From a checkpoint of a small transformer trained on Wikipedia.
Size: width 384, 9 heads of 32 (1 for keys and values), MLP 1536 GELU, vocabulary 8623, 20.5M parameters.
Architecture: LayerNorm before each block, rotary positions, tied embeddings, attention and MLP in parallel.
Training: 616M tokens, 4701 steps.
MLP neurons of a small language model. Each row is named by its layer, matrix (down: output weights) and neuron, and shows model dimensions 256-351. Each number is 500 + 25 x the weight over its row's rms, rounded and kept within 0 to 999. Numbers have three digits each.
A block is one neuron, or neurons of one layer that tend to fire together. After each block is what it responds to, as a language model described it from the Wikipedia text at the highest values.

L7.down597:516515517499495536506485521516503467541538506510515507492459506487515526535468504503471518507533533501488475475488472599458471646508476495456523531485454524542563467518482505525467501491488490474473485498535533498510495503498438525490508477499494489503485505510535484512526536495503481501
L7.down1013:521507516494511556481474490511502494518522538512529523521453486519499545532463515513487510480487514524515481478475527586494462641499487457493505523477442520510559451502488515523476478508486486490492525472480507531490468471511412514487488490504499514511473483515526512484510557480494504516
L7.down1021:502503529512512542507485480521496524479528510529503508508445498497548534494497511512449500519518498481501485448512497591476483619488483475500510509483431500515559480520488492508523525459489476496466519486517504529482504500525443530512481507535497497508513525512545488471513525465501523489
L7.down1199:532518522487497546533482513524527519512505521501518509493415524479536513494456523521470496496529511497499458467499521575473475574528483483480512516462441493520581431532511479501487465453505515483490525482480526533509487501496439510501513503493486528491485489523526512475490584472473533516
Responds to: Paragraph-ending boundaries

L7.down122:514495502484476484466519546489501527495491474472477493504487515484532537510538470476508484470481516543499505492502504460507494560507507470522476512482530533474561483498537544512479501509493510513535498517500529494483465491495441482494510506453497480498504472500517503470505512481501484457
L7.down948:481489490488526468476493531472488520552502503525509523530526501576472479490487534489489468477483500528539492494509505526489461523521479464491467510513487475461601499470466521537489540445538493495459511495486509502502507482492477508503508488540523519492506525484482514475477503495483518465
L7.down1086:457484478498466473549521455481534503515485482526514527533468494513464498534540544532484554488518526527467506529494494505504521483488502491482516492480512525471547480483504486475506471484478513446508566458498487539539532509506509507499466482485518476503542485473471552488476475461471488509
L7.down1259:482523480520505479529526453487524496504465460473519513501443508520475505475474513443525432482464500534525458435488483479534506485532484505502490496493518469512481519524485496492517490501529524488457497546481526462500522486507476544517501521478533476514539508482523522515504473533484506493
Responds to: Prenominal noun modifiers

L5.down257:475525462487511474509470477476504477487511459526481521513467474511504511534518491464509513490498508492479485499507527470514524520467497515455445523531462519570458503515465483506521567500509529491474498443510499479507474497513496520507476514450487550499518535513542504540509481525466497545
L5.down492:525466487520470487501536529486541473529509508461491504499509496494478465528538463500514484508474540519501542492474547540510519524506535498471543520455513481465426431496544496533498483529501516478500487509509509539502470457490482499455523481493531487480498486498493505516454504465526531503
L5.down544:509555522505487500509505529499494534534474581478497450488515487525507528518517493490535497505497488497483533452502549542519447528512446504507490497502500519499528468471489495491516506467506499511458513512475505509508475485476479514463522479504548488478497518502505512453507501474534510479
L5.down578:508512567497503525516495490524503501520510507498501486495496465527527501543491519535498516499467507512486508478485473554467474597486503417522523508449462524508555466455493524482498486500509481538513460542463488544490498500449466542518501479514482468512493517535484468529498526480529508487
L5.down609:510534477480481484502495461491501472519501532490497488466507524489506510504498513519518505505497544496477485469530498557508460542523475490469474506509487527502535494519499521487526505493510469511472487550480497514504488483525450487450519497502521540502470472509504527476483522476507492457
L5.down615:492462512525473499524463483496518509515449489450531504536540464484482571514488476459465525487479522503484478491509484435530517459508492536490540549429488527471510544469540535482470498498480532516511466496472525523508507514507441511497513500505467484503528467529462528533498506486504507524
L5.down639:482502474475455516489546490472487494514466516520525534458489490508508503492537540503494519512479506484461463515501505502534495500514532467469522487498526501511488477463507531466496533510561502499480529487516502526515474532487492467539488501490519466519480513485496498535445510539508476479
L5.down815:497491519505508517528485521524522523552499503487517487539481492510532518507497487524490494495514496472519512487463499591475493624503501507510520519467456493543579491513520506516495494488503489459460468542517531535509454490484472499470503506477502505486479462533532459500503539500496510532
L5.down838:501519516489503494417511500512497504536519526519495520521451493543488514502558538508496512485504515493510485479516516573490501538501532511529473537520497551518471503522469463512498524482529465479478524533482490496492495506434540492482501488511524527524488501500517524473473492472489508538
L5.down940:517497536492506561508496502513525480488519537483528508496379501497537515491434510497520493486492504519531461485511537606465500577534506474469494511494484511504583460508468507506500473471495480458471513486494511505521482499504445510522509483498483527529491496537535524456496551480495520496
L5.down970:464518483498513486494492493531506471467524481529512492474471494513508510507501545504555531507522496482516473484507510512539518508537510487488456481505516444541445495496498499499499519486566495477499532512446490474533502518501534513549519501514501507504475526514516472468517466491510489477
L5.down1058:509498482508502506509487517503513546494473485517502491498564501509485498533515553504529468533504500477522517505472487478489496495495519501525537509462558477450418495527504465496514521503492484461551505526502466516464513512463536460513519497529486508534436455505474508513507431511518512532
L5.down1102:495502486518480543546481483508518494517535493481481516487458492477498513505486509515459502486550488486517487472516503597490483593509479457462503514481431497559551499532506501507479499479478524480442489481506534531521458511500470494477478489494487527491510516523543495484516534496526497512
L5.down1308:481511510524467492480470494521528472516556472468539476515465482520480519495522481523486434506497446501492509520504496492492478513503538497502485520473514505555459478509544507505525472501553472445487482522509504463519485501465509479443523506492521487495465473509488478514530511512534518502
L5.down1329:521492508491496500544463488520521495507527509488514519495413475505546497506473537525483483501516496489504456476504519616486454564542470477484482529477456492545562460513488519527481487465480491468446545508486511507519507479506461492467496458485503549495498478508546487467508526487538505531
L5.down1521:495537443490477526519494506523516485498532516483475510504509470473466455506484468514495483516504500509517535507512519574521496530517485502509498506524499543503515485494491522501483501474489500492466470525460494553507491525527505542491517509525498511510499571461513472452509474523511469485
Responds to: Paragraph-break newlines

L7.down345:525445484500465484463534505511514507545515465492527475476529537464515515499513475520488458525460460515475555514532480503484486517495518518539503503499503480492461476469502528470473499525492545518522513502510504530522458477505536528506503520426484482494501486495532512462500526471476519507
L7.down568:494466485483509499528506502512507484531526501486523520481506550515506512489483544486508460489536487481488468493526534523526480523483464454486487494510500496488438480453493492508510522527474495528507488500506555498477467499472493451462533455510527533451511525532508457520494484485485486507
L7.down641:504468512483494477452438481514485508468506515493502522486508495491500567491539506500474483483481516507547503507486505523546516506510541539517514501472486510501478537506539513496495530536522499468506474519443503504515495470505451517476501523470479554502472518493527558499520499510442494509
L7.down721:520509473495526499498445518535484461516498524504491506497494487478505466500550468505519465494520471470506538541485533476497503478484493528466486542518530487537488508520485500497495463493509503525509562448506465433476507496468492474494527514500514521454484527487484498474499478469509506476
Responds to: Wikipedia boilerplate templates

L5.down149:488512450455490490476477452441514470473486535479511463476503502530538525481524496497466491521486519538500454480460493501490485489487517508488441484518524513478501505509535521507532522466517483512515541530460489493472502510533513491493510558493492493473542488486536486488463529513491510511
L5.down268:544503511518461519476503483479492484472506481510492434497487491514529504504486534544486512490482492456501550499500514504503470502495481531504515516513475531455447462492564479498464490521519516493469506488519482496509544534526530536489487533454511475513473516534500491528483516515518452527
L5.down375:509490496542469508539480512504502505458555518548483500468496457461492510493512482509435508462551481436527537476529496536492445498491487526447468494545492508486487480515479479534500507483529526450452541507484498482502497516544505483496501487485508496502500505512538498461483498519497455505
L5.down384:531494490503482471513498489481482498493517497484497536455522512512475478503484522472483475524520509480516527517488445484512489531519503530504508538508492440506435502504474478516488516512502494553516488477499474491536463484514546490540505490505484493469484539469515509461493553488523486518
L5.down498:491499474530501521506520501495467517485541459498488553514480500500462518505527520507482458508450505532495491469466532495536526490494489485499527491496493490552449531490509476454559471510554472460550487493453476466499474528494496489479462476503528471493509461552470489525481506486502499497
L5.down589:560529531470538502483511521489522499498521528475494488463443537481562503543478499479489501485502519450533480478481537530474506518457488498518528522503516504506547459491534492501477528466485544510476537496485446489494488473493474531534489529471524508504449501515526531434502520496476477523
L5.down680:500512510502529572498478544545521484546507512484490457546475510508512580488481508517535515477494461487472514504526505487475524520491490513495524471462529505482483470484439533509475488478479487471443457480528537486478483499527486492459481455471500478485538490488515509505506503522492496530
L5.down852:465481498496515477495508502468499526520512493467488460524505498455518482531461469457499517458473462540518509515581489531502502529495488534511548486512495541498488499486540510486493525503455503543484506492473517490525525535480482505480508515481501513516482485535513496486465516524502495516
L5.down980:540481514506508505500514538493507486479466525507468481459497454498592468493464516533493533516466475507509488504472490522517537520498470514528476509488486510494452474513489506502493521466518492492531515510517482468496499544467514474452505502462489490474507465481510445473519442477535526509
L5.down1238:512522529520462514499487496538508538490506507473496528500518479508479506475490515499515494484503462515496535496508470506537511498481457511512541481474500522518418479473490542482509507500469504475446501459485473497471500561480456495478500499494460478518501501556493515540460485488508537508
L5.down1291:542492541505423483508543466510489464468502517489542488551511484497507563481465508518480516499496476439491492486533513497468483521461489494480495461512472488480450515451524520493529520460537549506501497539513477482482500570472467496485539524531522435499482501505492482502494480519517485507
L5.down1354:453525470490473495502497513510526466505540515502479478539516482540511557509545525521473476486475522510485465466531521505494495518475518537519476501493484531506423526538517474486486544489534518497450543478519484512471479519473547451478514482452476525527497508518448504505532490458526501509
L5.down1372:523486539512505509495475509528481467536524502506498450477496495518495481533520474487522491475522492500514514475526479544520499494472501497487506490524531530516503533505513517505439453484522518499497487529498501519457472496487453490489484527462527450503533468478456483509450541498516519528
L5.down1447:481490518515453478505524481503495501486520479485505481487473426459475533484469474454516536449502498506492489538499544557506466529468478525485478510542495533478464505478486537439453548535523510475483548479479486505504488487514485495484488519511466526492519490511516478471495534497512519555
L5.down1504:470516517526514511465527498505562448502478506495522454496497533514566520513544553501499499512521483500516503525509492526473500479523507545449465519465503468499486492490489500477482525510494482513496517444467483516542467488457508510519506522523538516548458540514494477491486484494555534495
L5.down1520:544487480522452505457478498524482493514475538495504471515519461499487519482492531515470529477548480505470511463557513499519467500488505476512496489517447514496507488556527509510416500469482438469512507483501502473511467483513474502448517513492470499536507510545510527456541451523535493451
Responds to: Foreign name connectors

L9.down544:503484476515521468517506527535489510499492484512526512498495496503510511526532500501444445478527483467476518464497535566508502622474485470525498517489490510475473507463511486485472519509507508486498505467508464502483524481489496525467476450514504521480516527494459533481543493503474492497
Responds to: Determiners and possessive markers

L9.down211:509447473529475502500524458486473511480505462519507543495525512503514495506523530538488490497456496498494494517484535539506518532509489522518497528453478551519378511492483475477517549525542510520513492492502517503508452520520471507502475500488459499501517489501507491494502512472519504540
Responds to: Thousands commas, table headers

L7.down47:492468468508491452522491482454512486500492492524495484494496517458485474545515479465517516510498504470493502477454565515499508500510472496495545505511492490518433478470482498521488465513482539509514513511481482533558493486534492484566499507512489464458504526462523518506504470517553493491
L7.down100:481534461478484483496511453488516501502460484507489486498521527495444523523488499475564499557493517459507487487499551484482483526482508506476464496525482519500473492511488495464542476550490470477499547504508524489543455505507517514499527472486463531523448519496572498465473488468543463518
L7.down1032:483499488470480498494537455507494494462522472452513446522498468477475525514478482502522532503527498478492481498502528489559528469499553515480491498468539548464486484498495495490528480539547473471534516465515483460559501497540502507522537499468480524483510475509497488489516512507546491527
L7.down1131:534505490473471499481495522500473446488479526538502495497480532511503530523509509504510462497489541501473499505461518492502465485483471454505477519464520516528463503520501470521571520511508514520496508502460537485444516470494517477540497472508528483498502543480521506497474494511500490504
Responds to: Final words of titles

L5.down76:484515485486503462480544480456507506496503549492513529529501467512461466493491526441481497481473510513509485500509518511522514500462488468460485525536498481487378532511477545484510520484466484540482501519521477483545517510475539504478489506505514510511528484509474537492474448487521497490
L5.down117:521482492503471494508509523537494551509572488480487517468485461531505508467524488509517500546508511506486487478496481472542502516459469490503516512516471495469415469492543541473450467545541511476519480512480550457514521495508554514500496497471494479518469472488526478505526484500507449489
L5.down381:476525478485503468478552487441500510484510551475505538507524476505489465480498533453504477477474497518495480514511512493516495507460476474455481532532491488464407522502468524487509511481477488548490499538537480465529517543476551507479493498513502505511527498510457528489477460485517499504
L5.down401:534528490571509490500484498585520524479472485538505522506505503515497495484528525525519463507507499472526514529468514523491494540519480521512478530519450482482506491443496480536519492482479510483492502496492503489492520463474509491461505513485507490469482514495491478509521447464466478489
L5.down517:523515512495522494507442494468528455475494510496485456460517487525500497516497457491503509524539493494467493510527513495524454489475478517519502489497505521525467481493512502509507516534506473498442543499498520476528503504545499482504473494505502501488478492522483519510457538521558522545
L5.down533:500496511547485513490550437509510525482493511523519521506472506504492523471471496509463486517511520498525492525539512477527469479488482478508527491519472524535471505502500539542487476519484502467512494498523485478457490541478484495503521501499478541515487514508495475515489446503509474502
L5.down546:476524483517498521485509519482496446533505494535481514505475491478529498525513405538483511487482472482495510518513502530524473467520553467525491479468548515496458491550491481471473483544529502466463499496522488493510506479507525513491502467508481507493504478492503478463478488494512474475
L5.down641:485507494498524489528514497540493501482518463437527500530459515528492509440482497518499497495472499516472480538506495500535498538497492474498531523506500505519447445504474560521515462477512498474480537547485484482530475495499449505492503478499507523483496550545507526514519533523549526499
L5.down909:586481505521464510492499506462534510554494463506538484515507521513538499498476486476501485480474490548497486534494502454485500517490476499513504503481524514487454508511501483496503507524516512515522523490537467491501494498524525528494528514486544483463516476515509526538516498480517485510
L5.down1250:502512519468493493478527471517513485465509457497493486525482496505515455520489495524516499499502511505512454491455495528511541507507468523518500512481487497505443489493513501548488473542448489537470512494503460484487484505485564494482493496561517480513491492468548497474527520500491506554
L5.down1259:517498462498497495505518514535525532526545452539466498525471486488509471538505479527514538489505476473479526497527463516538499531507489509487477491523479492456418506509518490490493469519509519509487489469456517497490538536475539503511522492510516523479493497483471485466496479485495542521
L5.down1321:504478469491511471529534504516504493504499548499494534500472477534492515475510504539519488474527507518489532543472465478478465467537514448498480502500494524481505493502483521497493518488535528473453511496556536512472519478476519498510527503524531458519490524473488491509514515452482512423
L5.down1394:478442466530508547488545523489517516497515519522546498472514479514494535498527527539548468471529469520484471505506493463526471538464494485506535462486493517485403489525515497521499519480566475506488492458502458468510516527477519518495523456540507487531472486500528507490491469499490488495
L5.down1451:497485504511453503477507503498495499521484521459506492469481504482504484496524519502479516485520454509469457512500492496522483530462467531501461519530538521496430458479526458486485517521493523514514477491500504489479484500451514512502518462503494541494539504479487551493489478468487512513
L5.down1486:524467468482530521472520494505504519474468521466489526426560494474481493495500512481519481515480528491516500488465500528500537529487502504503448461529535476479478430475496553509522499495451503501481502491518531507491512459478486472489484492461517512427513498484514501502456482521499499510
L5.down1510:500502508488507509488493479521480536536482520507518459475517516505506511491525521467530512505532534492487458512456484489503512460488486499519525483513501511518424484498480485514513522517483480527493521496522501544448500489482527531488484498491488460489535527488495501499513493508513524533
Responds to: Token after list-entry names

L5.down46:519535468475472533468491494493482498572516483505505482521493498518513483544529491520500552497461546479486487531487489456526506519423518478504476479494528573465477500524545442521469539499543487471509453487510535504477502480514486473503488502477502480478531520514529459472515535511515505499
L5.down107:503507502495534539500525500494540543555462485509545507556514513494544526508487470486436512484524456487500488464456519484445475477509488518464525514477523499514529482505506535464520517504484474530514446499510543503463465513453495498485485482467536483528498480517506464524493531474484494498
L5.down372:466508558507518534483481485529520510482512504542527481457491482513464509571501508524499466488515493511494534492512524518481483516489561489504464472478573529510476515487492520526482528500557501485501472447498533502471486482516464508493471504478535487511516553524490553495476466475520572460
L5.down616:485469532500552528496499524530516528505486520493533477493483489503507536525530502459474529535489529470475449463485483483482496470505455501550506502452479515494507513513517546513481510539460498504494458478474524546464465475525489493509512488527514490474453509538475497511537508487472506539
L5.down662:497487523497497513526462491539464474495470482509503485510486499521534538504511507500498497481516528502503496485479486467476527519498497505521492517490506504558464467502532495484485517478546469514505523483528563492518507520478494481498523464518478514475503497535509515485494496496537508571
L5.down687:498486547494467506497509480492518499517515533512495496506518555518497412511531491510509510494473504526480502510471433497490519541472489503542531473491514482452484491474489443500521497482510479512539493442496505512469498506499473551479493506452485461500486501499501450513485490500504499519
L5.down719:493519486469542499510498456477494480480522550487501504470499485549444523499516505509476494514542498478484512522496514542474488574508476509466510497488477509466536486494541507469500542511489526475467488519484535524506484519506537525448469483482488531504529481480565534483502497499503489468
L5.down731:466481491487519466508479468479485481518508475496516508501457510499486472523470456500529524457492507509508516489478498530516507516502525489426507519516498512491495499517527538544472517555495533490460475518550533496476524519492488494463511475503489543487517475565500515515485503501489551471
L5.down836:514468542491505517444525488516527531504541532477476472482471505490550552493492499531512523516489497477530500544521462479481477505481516543517509508532479521505456469507482488443508486416517465533464531478525527487496550464504534489527501459473558523486514493523492490482510484536517528452
L5.down1081:516508536507503500498520492444489459494491507503519503514482523498524467528566519515505548525534509485526446564495455477475498489509491547527450539504516503523500482497509497513503504465474536502461504483497515463522502494495486499453486487524500469492589481482505497472508522494459524481
L5.down1120:506504488499537470504468500565486470515495480526549495476444483512464510510501530488454477503573490492466488484485484554496475532496489518514509513486527502481445511502514492458494493521507513514517512500502508541507466499503520514480506499538474541516469516502501442520508468496531505488
L5.down1168:456479503492474521495539529500527515535513468547486519467513510501513473543558493575516471503510496541525571489478542493460532523515532490473470479498484496566483480474510494551492519490494529500512470485446504514467518448485527486535518484535464467468498508448509475496479497491475508486
L5.down1206:522482500504529539484510518457532494483499506521522549492522485513474508527501474492434511507514533524493490494538475437553519530421548520467469474530500506456404481491520522480522507531496497501498484509520487513491497503517464454526473483454506510512508491476489485505489511503494496489
L5.down1207:497508513494483483477509469485514488499544474514466526507452490543494490518472482480508481485526490521477491471509485537492480499522521449475461483503484505519475554539490524513503519532472515489512492476499525532506494450480494473481531460504479522540516530540483498497519468519518514533
L5.down1220:490477501485531478514514521511501475468536480498518519494476466507497502529465504499505482522467483470536527510500507538527529510530484509502524507507463538515438523479472478503504467498513467464518517553502487511536502472492526509537477503497479505496476507459494514436531476466509531489
L5.down1271:515518479447486532523448490544504502511523480524438494544476483537495482499492508518444513496477514466467493521457527483493506476511505467535535493492515520446485523559491501474488507491484494506528509527507489500490520482478506488521514499486509494522505519509515477501483498491495497519
Responds to: Subject pronouns starting clauses

L7.down121:485498524483504521547457506512509516514536502472466471492507459492546495484494499512493518526477514492484495544471495492491462515497514476480481470529490492491497522491519490568518508471531486526492505477512574475511481493498486442516463492527495531536480518497492531471490474470466494476
L7.down793:483506493490508473496502459526538489492509494533506520529451491521495484483555474502454496491496512500466516495554526526481520479519462500482565505486520493511475472500506521495496468513478493481471489464530504518504516466463511511497489440521476513474495490507533476516522442516500482489
L7.down1292:521504510497488475517500554460482489516433522515546468480476508516450494465504524505499513491480523514481537485456516511449521528525495538507483486494499489507483500516508500552525514463509502498505481517497508548504509470480490536477508473511518468511477458484464529487520511483508530516
L7.down1380:520480489531547510518496507510491530483535510518515483477489467551491507467502529463504511476536466502486520471500499512530546523490506521509474506476506490529488543519459455538534519462496523455517513500497542492469477498479493533522436534493506494471520546473451492510515484496521533472
Responds to: Clause-subject pronouns

L5.down10:479520517480497526504453537492520464493505500535525502520458498454536518477531461495473493479516486520470502538474514565502534522490552494492427523480465468488544468493482477517507554484542497509516523494510522532518456485490488524483508475529431529539482474491485491458504491498477505513
L5.down39:482468506528496491493479525522500474507515562503509519520516477494561504510473549489492501471504517460525499455469459502525513515513531497493505535552489518531484521486492537487448526507515504511518536516494507490505510478531427558536462484499504492486545550516502448481481464473524472517
L5.down261:521495506505498476477476471517511512546480515511508554484510502523499524553510515534517507505483498488497515496470511477495468507480484441439553484545501507475445513508549497536544454513519496513507453481514478471537513481496460486529476504495457507511502508493510512499487510465513522505
L5.down294:449527452471510471489485489446506479496517559483525490513478499483505539505461490500506481498517462464522480471498453463496469494474475467533490486505478504452487485475479528496486506474543469491523538441549511506504478528494492516498469494486458485524484491483505576499488451519486508505
L5.down308:479538455511488512471528498528534470519453567483492521511476480478466530520492485509465501448483495496439469471513515503510506505528484518491537546495515540514446518487509500477501511484503468526496504519490521502508487511518426489504565479464486489490487504521470507504516501499551527475
L5.down404:527498515515492515509471512571519503484522503522506517505536479486501514534537464525484473524449543514496510519480472514479486514479495480524495498469515488492470487531522516496486506517505492532529467476499517525493523515486486515471521505507460473483486501494514440548526541473518491498
L5.down459:576456536499507518484510454491530480512531476506516515499506508501488482556519478482479517515474482480523548470516511498515498555477507528522512519482525482478497501517452504506485533500528468472518485490491548523490472501529487534579484521521500548504469507547473500484518542494526510522
L5.down582:468494498537495534501458492504477496533475527478533501530548526465489511507498521528526534470489526496502467474509465500473474520503493453482519460503449521476492509492487485527502503508510532486516472548491535513448480483494497504464491504470574460497509549502508540519524494530521498520
L5.down730:456516486479506471448480557533507483521494524478531499518537476485489495509460528515496483477526491520517498455475484516462477523491500487487477486511510503513494496441541510506527490479511507486502507528474531547528489499453493508470482498488510498501493505550506503489478478501488523495
L5.down803:506516485514488469501484508472445484455515480492488456507513495476501511531516511526535482498507496496495509562511515508536545497500503499495482499509449477483454506532476513530503468522485473460521475538476502520522480477504454506505493472537478512517493481487468481510542537477500471510
L5.down1047:468484486498515447489466503473485502520508479496475485487498476498502477485458445513524506517483517505562555496450519492506509537520499474499538473494471532512474486537473491522464513519520525480487514532476489490486530509488544465486508506515506553500502503477519504528513511552458472471
L5.down1160:518460518542507515529470519507496500497523499491498516485501477500572486513486495527469475501548525470499522516509491556504508649493464482491499553497461534517531501482517533524482512503506502462520471522512570541490489489501450525467466511498528484510492479527497487450495507492525484487
L5.down1304:511481483475503504458503532511502513505479505505524520516488470480533502497528480508482494515530501489501532474531477508493503558519494505472493514481499514487474515412479534499455501433575483509463532514518518536507504506502450526498507499479517476516462471504485512451505476460510464509
L5.down1432:487483554500461545487469503462481462480458536504484478477475491501481497508521493514462564479519446497490507523463519513479470519480541497496511487536502495479464491452519512491512523501481463496537568526520468492500495490522494462469541471466501447474521509482483517500510527480473477473
L5.down1457:488496522522493496476444487481483493479517504562552516566444539451525561509506461529522482471482540517502534462519480527536516497485541517521454533487506526490463504534510505463455505514508543537501478490496474525533496483504475439509470514506470488468460444493467517523509514502512499504
L5.down1517:487513519472478553504499554538498482489539509510507540505530504517493513473493532498481494469485498529486487469495541563479502526485564523517518478474467482506483490466472516489503489451501528492495519474518490540479479526524496468491424524498530517450474505486479525474487501519477498476
Responds to: Superlatives, possessives, ordinals

L9.down787:514464564482510541501500520442468523498520491479524519546494499515522499493496495508496454529458470526499477541478525483533523511453519505515499455455501538505429465521513506490498492526451538489501514418527532518452506528505497496459489502479537492517521525517496503506499485473477494478
Responds to: French names and words

L9.down1475:509506542496491482482513514504502483509486474544486475508526494488485501478509471492514507521473515544487506512525517422500534433479494497524502477511533506501337530507512495489494520517473535487522518498463473467472498471502540511482533492546501534492506479487459491510491451497524490491
Responds to: Paragraph and row boundaries

L5.down5:514483510497506521476495501511502517519504506503495494540514510512497482502520515506458503512444479440522496451503455496494467451470473517522458490492507492562477494552509525536507478543498510475526487532494527463454502528465506469496492496492506496521542537533491494497483494448458550521
L5.down13:503468492460521506519470536467484463461547509527478474545497495481498486486538493486441511503495481545501530506482478501524514500531555499509559499466490531537478513539494469482505533504506473483513474490497527495461517506515520510526536524462460466515489474488472551494478498496477525507
L5.down153:544489543524496499525487494489494495483479542488504485507470475521491483487503499494483489494493510472533479521524528422457523480493496532496486539480467485476469501511511541461495524515499478506484574494492546493502522475517447493515477491504525488490530486467511498493463521488501501475
L5.down229:463516506515485546493466537472519562491462515482483468474529535455513504525509530492486512489538495516496478521516489483446523461477501496500495532484529525498487507448555535507502449509522502537462484511470560535467514469478460489445528512530500505467541501507539507496494483500489477520
L5.down361:480523520490499513498504471507487464512526510497483481506492472502529521453488484512498475507538557508539509508483475494533522473516528494481547464458492503494477493498485513512449529528465532480464515508549526518478495510508497489517503448480510492498477444489494508511516480467523513511
L5.down464:489486518464505554505535489536508542456536447477460461538487513461532498518530485472466471486527460522504530493494518477548502496545461540444484535553542514498437512524496474481475488501505492506519482513491496508469472497532552488477493544514542503495487510495476446485533514521525504513
L5.down512:499528518483558468471490480518511542461500486490548466500467531485531567510547538519519471521502504469503463495529511514497482481497534464512513556484528510514531486487488512464486503508492480514453489484469508524522498480533476540497514525494494469481477470524482488513488569477472504536
L5.down667:541504460467507462497474494500491552499496502535488496478539480479495467506556594522513483496424488523508482535495506547510494499522485492458475498526497474495477492509562477501533537505474534540498516516518467538480520495487506528481455486540506491491546509518476519506496489469545512514
L5.down749:487459529501542492516479495504447503532518498493457464520495513517471556478530465500526511532507450536502468533513513500471544500527524534500473484495511525489453483495495515508512501562487500492540507511523501501498498433500506562509452525492541515498496519510479525466515487532530485477
L5.down966:513495511481512489452512514521553553520516510530534501509482500493515509538490503538520493531533478482502531492485471493517519497482535518496502479526453480474412469506520495485488498533496493516472518529514517471490517515500553468486481502495497465496512466503493476460483490494466507489
L5.down1091:531450477501485528531510502475444484506520480488469483500465522530502521508541528487504478498462512484517517507464530543478470516503511467515502488511494490478496490491511499551506504543453522518529542482502503487549509459483518495501523488503544489507493509558570494494510516480462501491
L5.down1173:521471516495498533466526540500452477517511498535518448491509522504502466494498524476465539480476503498559486465489485493452466453477504506496530510475507536527476494491526484518510469535490518505473450507517578489477530455504457475489503535496518523513532523485502472499462510505450499468
L5.down1252:511495526516490465491474498467483505520492528497515525531468555460526517527574470477453518499560495514488444486507488506521496493487523536519520434507487502495484479520530507503495463526485478471497550459551522498511491510475491477466487539479458484509471499485494500538441504510508515465
L5.down1407:509472510481491517484471492499497521497524497538490524495542532537485506502542495521513495539511497482515430520489522477485498453539481531455516498527500506494494492509491521441502516514539473493515462494439505554497485500477525498487504477537494477502492481490520497547497513481503519478
L5.down1456:521491503503530513472494519541502536511502488508507497489491457543505441527471476474513509471502447520484522516536477511522500520536510527497518491461477544515441517489507478569556511497479527512499480532497481537506477523493475510488480539543489504518513492519471526480487421468501466539
L5.down1484:502458506530505515488508473527511538486440494536467476463500496552525508536566481507536487483534514491467520539474481510543466485485525511493527485518477476474446511482506429482553525563493514487527562522473507479513495494534504495525507498504510513532528477488486493528544514488489470498
Responds to: Numbers awaiting a value